Part of a small language model's weights: 6 heads of 128, MLP 3072 tanh GELU.
MLP neurons of a small language model. Each row is named by its layer, matrix (down: output weights) and neuron, and shows model dimensions 336-463. Each number is 50 + 12 x the weight over its row's rms, rounded and kept within 0 to 99.
A block is one neuron, or neurons of one layer that tend to fire together. After each block is what it responds to, as a language model described it from the Wikipedia text at the highest values.

L5.down541:55 49 67 45 43 50 26 53 40 27 67 71 47 48 52 55 61 49 23 25 47 67 62 59 72 71 43 54 53 59 39 49 48 39 48 59 56 76 31 56 67 52 53 33 43 38 43 48 37 80 64 66 59 58 60 53 44 37 56 49 63 49 33 31 43 37 38 64 53 64 44 59 53 35 61 43 44 36 53 57 54 49 50 74 73 36 41 48 59 41 14 58 61 32 59 56 54 53 31 63 71 46 36 51 58 38 19 47 46 49 35 48 38 57 56 69 56 56 48 66 51 57 55 69 26 65 56 71
L5.down1588:61 49 52 58 17 24 55 53 60 59 39 54 63 56 60 33 46 45 57 19 78 62 33 38 39 63 54 52 57 40 35 40 29 69 59 50 39 46 44 60 49 63 56 34 47 46 59 47 35 74 51 61 72 66 23 66 62 51 40 54 34 42 49 41 62 64 50 36 33 54 47 59 50 54 54 67 55 55 49 54 61 66 44 67 51 40 47 36 49 49 34 41 49 57 63 37 57 49 35 45 54 65 26 44 59 44 61 73 36 39 48 32 65 60 53 60 48 43 32 71 50 61 47 53 61 44 44 40
L5.down2592:43 48 51 65 43 41 31 43 62 36 52 42 40 56 49 46 69 52 55 46 74 35 65 39 63 54 31 57 44 50 45 55 41 47 30 41 53 64 65 63 62 57 60 65 37 36 56 70 49 54 51 38 57 76 42 67 50 53 43 70 30 61 24 41 48 43 35 53 45 54 56 60 26 52 51 37 60 74 70 69 41 57 65 48 71 44 24 43 51 37 38 19 58 57 48 62 58 45 35 47 27 54 47 40 39 54 42 23 64 55 55 48 63 48 34 45 37 47 63 44 61 37 45 47 44 35 66 38
L5.down2860:53 35 61 33 46 56 25 64 44 57 26 27 40 21 38 69 37 33 56 34 51 41 65 44 62 53 58 44 54 50 58 59 40 48 43 55 47 73 51 30 48 77 54 61 43 54 43 67 55 69 38 65 63 41 47 45 41 33 49 37 53 62 39 54 44 59 48 39 35 65 45 36 51 29 78 74 46 47 50 72 38 63 50 64 38 37 66 57 42 30 52 31 56 46 52 67 42 40 53 47 53 57 62 50 45 62 68 24 61 55 64 36 75 41 56 71 58 39 67 57 44 51 52 62 52 39 66 66
Description: Digits in dates

L3.down967:61 54 48 38 35 62 56 41 43 31 57 63 57 38 27 45 41 53 53 54 39 45 60 19 78 60 36 59 68 62 46 62 52 51 34 34 46 75 52 52 52 60 58 24 72 55 52 52 43 60 39 21 48 67 34 44 40 53 53 54 59 35 57 44 64 49 32 44 33 53 79 48 56 38 37 53 42 72 30 52 62 46 52 53 57 42 39 55 50 45 47 46 48 60 81 56 33 54 57 45 54 39 42 70 42 50 53 46 26 36 52 32 27 45 36 20 25 36 27 31 57 51 53 50 47 29 67 57
L3.down1153:52 39 51 50 59 43 74 37 52 54 52 56 60 54 41 51 58 47 61 54 45 61 51 59 45 61 46 58 45 38 61 68 68 47 52 79 42 38 32 32 61 47 50 33 48 51 71 53 45 48 41 43 64 57 74 63 63 45 41 65 42 25 45 36 61 36 47 35 40 46 56 51 44 71 57 48 42 48 55 56 28 58 30 37 52 71 25 58 52 49 71 29 30 37 60 44 44 61 48 67 49 49 50 42 36 66 43 20 55 66 64 45 38 52 53 41 39 53 53 51 44 51 64 72 48 58 49 63
L3.down1314:64 71 33 57 51 50 59 62 68 27 38 40 38 45 67 23 36 64 38 37 50 48 39 68 69 61 54 51 48 59 42 48 61 30 30 44 44 32 18 52 62 43 61 31 43 47 43 64 45 44 60 53 42 42 36 37 48 50 35 46 60 37 58 58 57 49 45 13 45 48 46 82 35 59 43 60 64 55 51 31 62 40 60 27 26 58 44 48 58 67 44 30 44 48 37 63 46 61 77 54 58 45 51 52 38 45 46 35 34 77 28 56 65 44 38 62 31 58 61 58 47 28 41 64 48 43 56 58
L3.down1503:56 57 41 40 39 40 34 54 42 36 45 44 45 63 41 29 58 45 28 50 75 62 70 51 69 62 61 56 55 37 60 61 45 49 52 52 69 46 65 51 41 59 65 52 49 53 83 62 34 57 24 50 50 64 47 69 56 42 64 48 42 50 60 63 40 67 39 20 49 48 50 39 54 57 20 35 36 15 52 40 53 42 54 48 56 44 48 50 54 26 61 47 52 45 48 79 69 18 59 49 77 53 55 44 50 66 37 36 36 55 51 58 46 54 68 48 55 51 39 47 35 54 47 46 64 50 56 50
L3.down1585:53 65 54 56 46 44 65 43 59 50 72 51 53 40 51 47 50 34 52 52 55 65 52 44 43 50 38 63 40 55 52 66 58 37 50 41 49 69 60 66 27 56 62 29 63 25 57 62 75 55 48 71 54 27 45 41 31 59 42 50 29 51 47 66 45 75 53 22 56 46 35 51 27 53 45 52 42 57 49 52 52 45 47 35 57 22 52 64 46 45 36 48 38 32 50 43 51 62 55 72 42 45 48 46 71 49 41 33 38 64 60 44 61 63 35 46 44 30 52 57 57 41 60 52 44 55 54 39
L3.down2495:46 52 60 49 36 42 41 47 61 47 38 34 66 40 43 40 43 51 63 57 61 61 64 58 53 63 34 68 66 54 37 34 48 45 45 49 56 80 31 52 82 51 54 72 59 52 41 45 66 49 46 39 52 46 67 41 70 37 34 45 55 57 25 45 65 54 48 46 35 36 36 39 56 66 64 23 33 57 45 52 50 61 39 45 46 32 65 49 31 57 45 67 46 50 45 63 50 49 69 72 58 55 42 61 43 72 32 57 51 61 28 46 44 65 54 44 55 80 55 50 51 22 36 34 64 49 54 65
L3.down2799:51 53 47 59 53 66 53 55 40 63 41 50 48 47 49 66 41 60 54 60 66 58 28 60 47 54 54 49 54 59 25 34 52 72 38 79 35 41 49 35 43 37 41 26 54 51 55 57 48 52 33 48 35 41 68 45 46 49 50 60 43 49 25 78 60 37 51 67 51 51 54 53 76 65 11 74 71 55 35 37 70 32 59 52 55 46 68 33 61 59 46 19 51 38 39 59 51 51 74 61 56 56 57 51 54 36 45 77 58 45 29 38 43 35 66 54 37 45 47 52 51 51 69 65 52 64 56 67
L3.down2874:56 35 64 64 70 54 34 65 48 51 39 65 62 38 45 52 34 63 37 48 50 47 49 38 52 52 29 65 79 41 41 51 60 44 34 55 47 44 37 40 78 54 44 61 46 61 54 47 69 48 39 31 47 31 57 52 85 48 43 60 40 42 59 29 58 66 41 62 36 26 46 43 39 56 46 59 48 56 50 29 44 35 43 51 56 45 31 64 47 42 50 45 59 44 46 66 74 80 39 55 29 50 36 48 56 47 54 55 27 58 58 40 57 36 49 74 47 53 59 52 46 53 55 55 47 34 48 71
Description: Full-date tokens

L3.down226:42 48 60 61 59 52 24 57 21 66 67 55 62 50 56 80 53 54 58 50 49 60 51 46 61 51 46 48 64 26 35 47 72 48 54 41 62 58 50 51 46 54 42 36 66 52 47 33 48 46 33 45 43 39 50 51 59 32 25 56 39 53 48 71 66 69 37 68 55 43 42 76 59 60 44 41 23 49 61 50 63 51 48 24 51 50 61 65 53 36 42 25 51 69 25 45 40 50 44 50 53 65 54 58 60 59 59 44 60 50 36 47 37 42 60 47 48 39 61 70 45 60 58 42 54 32 46 63
L3.down445:47 70 42 34 61 54 49 74 58 47 57 61 50 44 61 33 24 52 60 40 57 40 39 64 49 55 66 66 34 61 40 47 35 49 54 59 37 58 53 43 54 71 44 31 54 49 38 76 41 38 42 58 59 60 34 45 42 58 61 41 45 44 46 65 52 52 41 68 42 55 42 61 35 56 34 46 60 39 32 56 59 58 46 51 59 39 65 76 31 32 69 57 29 44 63 68 64 53 52 49 42 24 49 45 43 48 57 24 63 51 46 68 34 73 47 35 70 62 57 48 58 42 45 56 48 39 43 55
L3.down552:47 71 42 54 63 38 49 29 44 64 42 57 37 42 42 56 37 40 40 32 49 40 43 61 48 41 56 53 38 34 70 68 59 55 51 44 55 41 38 39 22 62 73 53 64 18 42 24 48 39 61 58 61 59 41 40 13 63 61 52 64 72 65 24 28 70 39 35 43 52 51 40 50 43 52 52 65 62 56 59 48 55 54 53 65 40 57 45 53 50 43 40 50 67 59 44 65 56 59 66 47 57 51 40 40 69 62 51 63 58 54 35 62 64 63 21 46 41 39 60 51 63 32 55 67 64 29 70
L3.down1141:23 34 28 26 51 60 36 35 53 80 44 62 71 54 39 56 43 35 38 39 46 65 54 56 53 65 64 48 46 51 55 42 40 45 46 39 44 77 61 54 50 62 43 34 54 55 63 65 54 68 47 49 57 44 64 55 64 47 54 53 52 31 41 54 34 56 37 28 71 51 19 56 37 28 39 53 60 70 51 44 44 32 56 47 48 49 53 40 35 27 43 56 48 59 60 37 56 51 33 45 50 56 22 26 73 50 55 60 43 66 54 57 58 52 52 68 90 61 49 38 26 71 38 54 45 39 77 46
L3.down1619:53 67 65 48 43 59 29 62 47 47 50 37 63 56 62 89 53 32 68 54 50 43 46 35 58 52 73 30 62 16 54 58 51 41 62 62 44 39 41 55 86 39 48 55 25 53 51 67 66 38 49 38 56 62 45 42 62 39 52 45 51 50 31 46 52 48 57 65 62 51 57 47 62 63 39 62 55 50 41 47 72 50 60 43 33 52 40 47 44 54 46 42 45 38 57 64 58 67 43 52 35 59 46 49 40 74 47 24 26 40 60 50 54 47 53 67 47 24 45 52 62 62 63 42 73 70 42 38
L3.down1896:40 73 42 41 35 62 39 37 50 55 62 45 50 33 28 72 33 51 37 32 63 58 55 53 19 42 41 57 40 52 48 59 59 49 47 61 48 55 37 44 48 44 49 32 43 56 69 35 47 70 48 51 52 21 64 48 67 48 28 54 65 35 30 67 42 69 37 61 36 41 62 73 44 56 52 34 52 51 60 67 61 42 65 62 74 54 56 29 30 55 54 36 37 55 73 33 51 42 36 48 55 57 42 35 41 47 48 56 40 48 46 32 55 53 43 33 66 76 53 54 49 44 42 49 39 52 20 33
L3.down2298:54 59 32 38 36 56 42 51 61 46 54 64 47 58 51 47 42 68 39 47 90 63 54 22 58 42 48 42 44 47 71 71 69 45 45 68 48 46 52 63 51 36 78 31 37 49 30 42 42 46 33 82 68 52 54 69 43 38 53 59 37 71 61 48 63 54 36 76 51 44 45 51 37 49 31 50 37 38 44 55 37 60 53 41 36 37 46 43 46 46 34 52 39 49 52 50 65 51 64 59 52 64 43 54 37 47 37 72 18 52 53 51 44 50 51 65 40 40 48 38 59 67 67 40 52 63 56 52
L3.down2628:37 46 52 46 41 44 56 46 39 54 49 37 46 37 47 60 53 40 67 56 41 44 43 75 49 43 61 79 84 69 45 35 48 44 40 50 52 50 46 43 53 37 62 48 61 63 48 95 44 36 71 40 79 59 47 62 18 50 54 52 65 41 35 61 17 69 34 60 51 64 49 64 39 51 36 53 29 44 36 60 59 59 38 65 37 43 58 68 54 61 44 41 36 30 65 61 44 67 52 53 49 46 55 52 68 63 44 66 54 44 39 34 56 40 35 66 41 35 70 49 62 50 40 43 37 78 56 60
Description: Numeric identifier continuation

L4.down2407:28 20 61 63 61 67 55 19 38 63 45 51 40 65 44 45 59 59 31 41 20 67 44 53 41 65 42 50 26 58 26 58 70 52 56 35 43 42 42 61 22 61 60 47 78 44 34 46 28 50 58 62 48 48 72 46 24 41 30 41 53 40 45 75 44 35 51 42 53 67 38 64 34 44 54 52 61 73 49 68 44 51 63 36 66 45 25 48 40 58 44 54 51 36 64 43 72 54 45 52 49 57 46 55 69 50 33 64 41 43 48 56 64 50 51 71 37 40 66 43 47 36 42 43 68 39 49 36
L4.down2604:30 28 62 61 54 36 47 39 57 56 45 62 34 47 70 47 56 67 44 49 18 52 34 45 55 39 52 31 57 47 38 52 53 62 40 50 57 49 46 55 50 51 72 62 59 33 42 55 20 72 63 54 48 65 88 58 34 51 48 52 42 52 45 50 42 41 50 31 48 79 30 67 43 39 51 57 71 72 29 64 34 52 72 37 72 48 60 60 44 65 54 48 66 32 49 45 62 58 45 50 42 45 44 45 51 57 36 50 31 59 70 30 40 55 62 44 29 48 53 50 47 52 54 42 68 46 32 59
Description: Main verbs in clauses

L5.down1114:48 38 62 62 52 51 20 54 38 70 51 47 40 30 85 57 76 77 45 45 13 38 64 38 52 56 52 42 55 29 37 60 46 58 50 41 45 49 54 38 29 59 64 29 61 30 45 54 53 71 50 49 48 73 80 51 48 22 42 57 48 60 54 55 53 58 47 49 54 70 42 55 48 53 71 55 66 55 30 57 46 41 66 38 74 43 58 52 31 68 29 61 46 38 55 52 69 49 73 41 49 52 38 39 50 62 23 59 41 48 59 52 40 45 56 63 26 50 63 41 39 47 42 52 65 50 45 41
L5.down1693:54 44 55 69 49 43 64 62 43 51 33 65 51 76 52 63 69 71 45 35 39 53 45 42 46 45 47 41 57 62 40 48 57 36 35 69 59 44 42 33 37 56 42 19 55 42 69 47 44 51 46 48 63 47 33 29 42 71 67 52 36 57 56 51 53 50 57 33 74 63 44 51 47 44 62 61 44 40 36 49 57 52 51 64 70 40 52 51 53 50 40 47 54 54 35 46 52 39 53 55 73 33 49 49 46 46 33 52 52 37 45 51 59 48 41 55 42 30 47 53 30 44 53 57 44 36 48 46
L5.down2125:37 65 76 48 61 65 47 52 48 54 54 64 43 45 80 48 65 24 67 40 23 32 61 31 49 36 40 64 50 57 59 64 82 65 53 39 44 45 55 56 44 72 60 46 52 45 62 67 50 34 58 48 47 49 37 31 66 40 58 65 45 49 41 38 56 49 46 33 51 37 50 49 52 51 66 71 37 54 40 70 39 83 44 28 57 48 57 51 32 48 41 52 48 36 55 54 70 42 53 48 49 56 37 32 57 51 54 82 43 29 57 71 53 56 69 47 39 34 54 56 44 46 44 40 45 59 41 47
L5.down2522:63 34 37 40 61 50 24 39 54 44 69 23 30 49 50 56 61 55 32 51 49 65 56 63 33 53 44 40 50 60 56 60 47 65 42 40 70 55 61 38 38 70 64 53 41 64 33 68 41 66 61 52 43 61 62 59 45 39 47 71 27 44 31 53 38 43 46 49 37 36 69 75 47 62 52 51 50 50 61 62 47 63 53 51 38 49 46 42 62 41 48 41 43 43 47 47 56 50 57 41 43 35 60 54 51 32 65 73 42 40 69 42 35 28 73 44 65 59 51 43 38 75 53 50 63 57 49 44
Description: Transitive verbs awaiting objects

L3.down773:58 58 59 52 58 57 50 51 60 53 56 67 19 42 40 30 46 46 46 32 37 42 47 58 41 68 49 50 55 29 30 52 55 71 63 46 36 60 52 52 48 74 69 30 41 47 63 51 27 71 47 54 60 40 58 66 67 48 47 50 38 48 60 40 55 40 32 67 52 55 38 44 37 47 89 71 63 56 60 42 71 57 54 38 57 62 38 44 42 54 44 41 40 39 44 49 35 38 44 44 63 72 45 39 57 66 57 50 74 62 44 59 67 55 50 51 55 58 73 69 50 48 45 42 39 58 64 46
L3.down1670:47 44 58 48 59 41 56 23 50 30 34 52 40 28 47 63 40 56 55 66 33 50 42 73 48 59 56 24 33 59 54 48 55 47 33 35 48 37 36 49 34 67 63 64 65 38 32 47 50 55 43 45 52 57 73 42 35 51 33 59 66 50 60 51 35 61 62 24 33 96 41 53 50 61 46 63 56 68 50 65 36 57 61 50 43 66 61 61 48 43 42 52 40 36 54 37 46 75 50 36 50 37 54 49 53 53 38 44 61 48 74 41 42 45 65 32 23 61 60 60 37 38 44 57 50 59 45 62
L3.down1755:55 48 53 46 42 70 33 54 55 42 75 56 35 67 53 42 48 48 38 74 28 55 43 46 51 49 20 53 61 53 59 36 49 46 50 61 68 29 66 34 49 50 39 54 27 61 60 80 72 56 51 39 25 67 40 45 45 60 43 48 31 57 40 68 42 64 53 62 49 29 64 60 56 36 65 59 46 54 56 36 41 45 53 23 36 39 56 46 34 65 48 44 70 37 54 31 58 71 55 35 45 56 37 44 43 51 21 40 38 38 28 57 50 58 66 39 39 48 40 66 47 61 28 30 46 54 48 50
L3.down1833:64 66 60 49 43 54 54 53 49 77 60 67 42 65 49 58 61 61 53 54 55 53 47 56 49 61 57 41 55 62 23 64 51 58 43 47 52 51 45 36 34 72 71 42 68 53 54 43 46 48 60 32 61 42 59 73 33 25 35 79 27 50 71 57 39 47 43 51 51 46 50 51 48 47 66 49 67 76 29 89 43 65 40 51 58 76 43 47 42 65 35 41 68 57 43 31 47 57 49 47 53 47 55 67 27 58 43 55 51 41 43 57 52 82 63 53 27 61 52 48 58 36 50 29 55 51 30 72
L3.down2481:56 53 35 75 40 58 62 23 43 68 64 60 42 63 70 48 37 54 65 47 37 65 46 55 56 59 59 50 38 46 30 59 42 52 39 57 56 63 41 60 55 46 53 28 39 74 56 55 38 59 50 57 64 22 39 39 55 52 52 64 50 47 38 46 54 31 36 56 46 49 69 48 44 42 67 66 32 38 65 33 88 57 37 60 70 53 49 73 50 46 49 53 37 63 26 34 66 40 51 54 68 69 43 49 41 53 41 47 59 46 41 61 56 55 50 48 44 43 43 49 52 65 61 27 64 52 53 43
L3.down2710:61 25 39 37 58 44 52 44 44 68 68 63 65 37 62 49 53 56 31 50 45 67 52 46 34 55 45 42 27 67 51 40 52 64 38 44 62 56 66 42 58 58 71 55 72 47 65 72 47 47 51 40 65 47 72 68 09 71 32 51 44 59 59 50 28 35 55 35 59 62 62 59 52 41 63 49 49 63 43 55 43 62 67 58 44 63 35 41 57 70 54 31 53 17 58 47 64 56 40 47 68 49 50 36 47 36 49 52 45 54 46 46 41 57 67 51 39 78 36 40 33 52 50 62 61 37 31 39
L3.down2740:51 57 55 53 46 59 62 55 35 48 61 52 47 42 36 64 38 39 54 46 58 52 59 47 62 58 64 58 33 33 48 52 47 55 77 57 44 73 44 50 32 63 46 57 56 51 70 57 62 57 54 46 55 40 33 56 64 47 58 28 48 43 30 37 50 53 55 43 33 53 55 68 61 61 50 72 50 60 52 47 62 52 28 29 84 51 31 59 26 42 37 53 27 33 33 50 73 57 69 52 52 80 39 42 58 61 33 45 23 60 50 44 59 57 51 39 48 67 41 17 60 49 46 32 54 56 40 43
L3.down2942:48 36 43 38 58 40 62 36 52 36 36 55 24 49 54 57 47 51 51 72 46 64 36 60 63 73 56 36 32 67 56 50 75 61 47 43 29 67 52 46 29 69 59 54 56 36 48 61 28 71 56 30 42 66 82 48 32 45 50 52 35 47 59 70 45 52 43 17 30 70 32 50 41 35 66 51 65 77 45 55 44 64 56 43 61 62 49 33 38 56 50 68 14 35 46 51 51 58 44 52 61 56 51 51 43 44 37 48 42 42 49 46 42 65 52 55 31 53 52 52 44 46 55 62 66 37 45 56
Description: Main verbs after subjects

L5.down4:53 64 59 50 40 50 35 51 57 57 61 47 53 24 82 25 80 57 66 52 67 47 58 37 58 56 42 35 45 35 44 39 52 38 45 44 54 40 60 48 33 32 43 57 55 41 52 41 66 46 47 62 54 28 42 52 34 58 52 53 41 55 48 54 57 49 39 37 45 60 69 66 60 57 46 54 63 47 46 60 69 38 61 51 26 42 59 44 48 54 47 84 63 41 54 79 44 44 42 65 62 56 38 63 55 23 48 08 60 53 34 16 45 56 71 54 58 55 74 47 54 57 39 52 59 57 59 40
L5.down149:37 66 50 50 53 47 44 48 46 52 66 43 49 53 58 56 56 77 54 63 43 52 49 41 46 78 36 64 57 51 57 68 38 37 66 32 66 53 48 79 36 60 42 58 53 71 39 26 28 56 64 59 49 55 59 53 46 53 43 41 40 54 46 39 49 59 49 46 64 39 36 51 54 44 42 41 71 53 55 40 57 36 70 50 72 62 51 74 61 78 43 59 59 62 56 80 51 62 43 56 15 36 47 48 32 28 51 22 38 76 71 75 52 74 53 48 55 42 48 42 26 40 29 51 30 33 57 49
L5.down1627:34 38 53 72 23 63 38 60 51 49 38 44 57 35 41 58 46 58 59 71 84 53 71 67 68 43 38 36 58 54 65 34 45 28 71 39 45 65 39 45 49 52 46 37 50 44 56 43 38 56 38 58 57 42 57 64 57 62 53 40 59 64 55 52 40 57 50 44 57 49 56 59 50 36 37 38 36 50 38 28 50 42 70 60 44 69 72 63 47 47 53 66 59 33 48 62 46 58 41 61 59 40 46 56 59 64 68 34 44 46 71 51 54 68 38 47 69 51 49 47 44 64 46 35 40 37 66 67
L5.down2272:52 44 44 43 41 53 64 23 57 44 66 33 44 55 30 42 30 64 66 40 32 57 58 44 54 45 55 69 22 47 67 39 56 69 64 48 45 47 25 40 54 28 37 53 56 72 52 49 29 61 47 68 65 41 58 47 24 67 52 51 60 57 46 50 56 45 35 43 62 47 53 41 56 47 62 48 48 53 60 36 48 36 50 34 54 50 69 35 58 70 57 33 61 54 50 32 51 47 40 50 75 51 50 63 51 61 59 52 33 56 51 48 58 42 51 69 56 59 44 44 35 51 44 52 63 39 55 69
Description: Codes, acronyms and numbers

L4.down1388:58 46 37 33 58 33 51 50 53 47 39 44 58 47 39 45 63 34 31 44 34 43 50 38 29 62 51 55 31 39 42 58 52 41 34 57 35 58 56 37 52 56 45 55 64 51 49 40 35 60 57 48 46 47 51 34 61 62 50 38 40 39 51 41 39 48 40 45 43 54 48 71 54 39 40 53 44 37 29 62 40 39 54 57 35 41 43 47 32 38 55 56 53 60 54 52 62 60 54 61 56 46 38 43 58 61 60 38 57 56 52 31 34 39 50 23 44 59 50 38 46 47 35 36 37 52 29 69
L4.down1929:57 35 43 69 59 52 71 66 66 51 58 50 37 33 53 63 51 40 52 33 62 35 44 41 54 43 41 45 62 55 51 66 33 29 62 38 41 58 48 47 32 51 35 36 65 78 51 57 63 44 55 31 58 48 34 42 69 69 64 35 57 51 58 25 59 50 51 50 54 42 51 60 50 41 58 40 50 50 55 55 48 59 50 44 47 52 54 49 60 52 49 53 48 67 51 51 49 56 24 47 56 49 57 50 55 45 46 39 35 37 73 71 30 36 47 52 66 62 42 50 31 72 55 27 42 56 48 70
Description: Numbers after index labels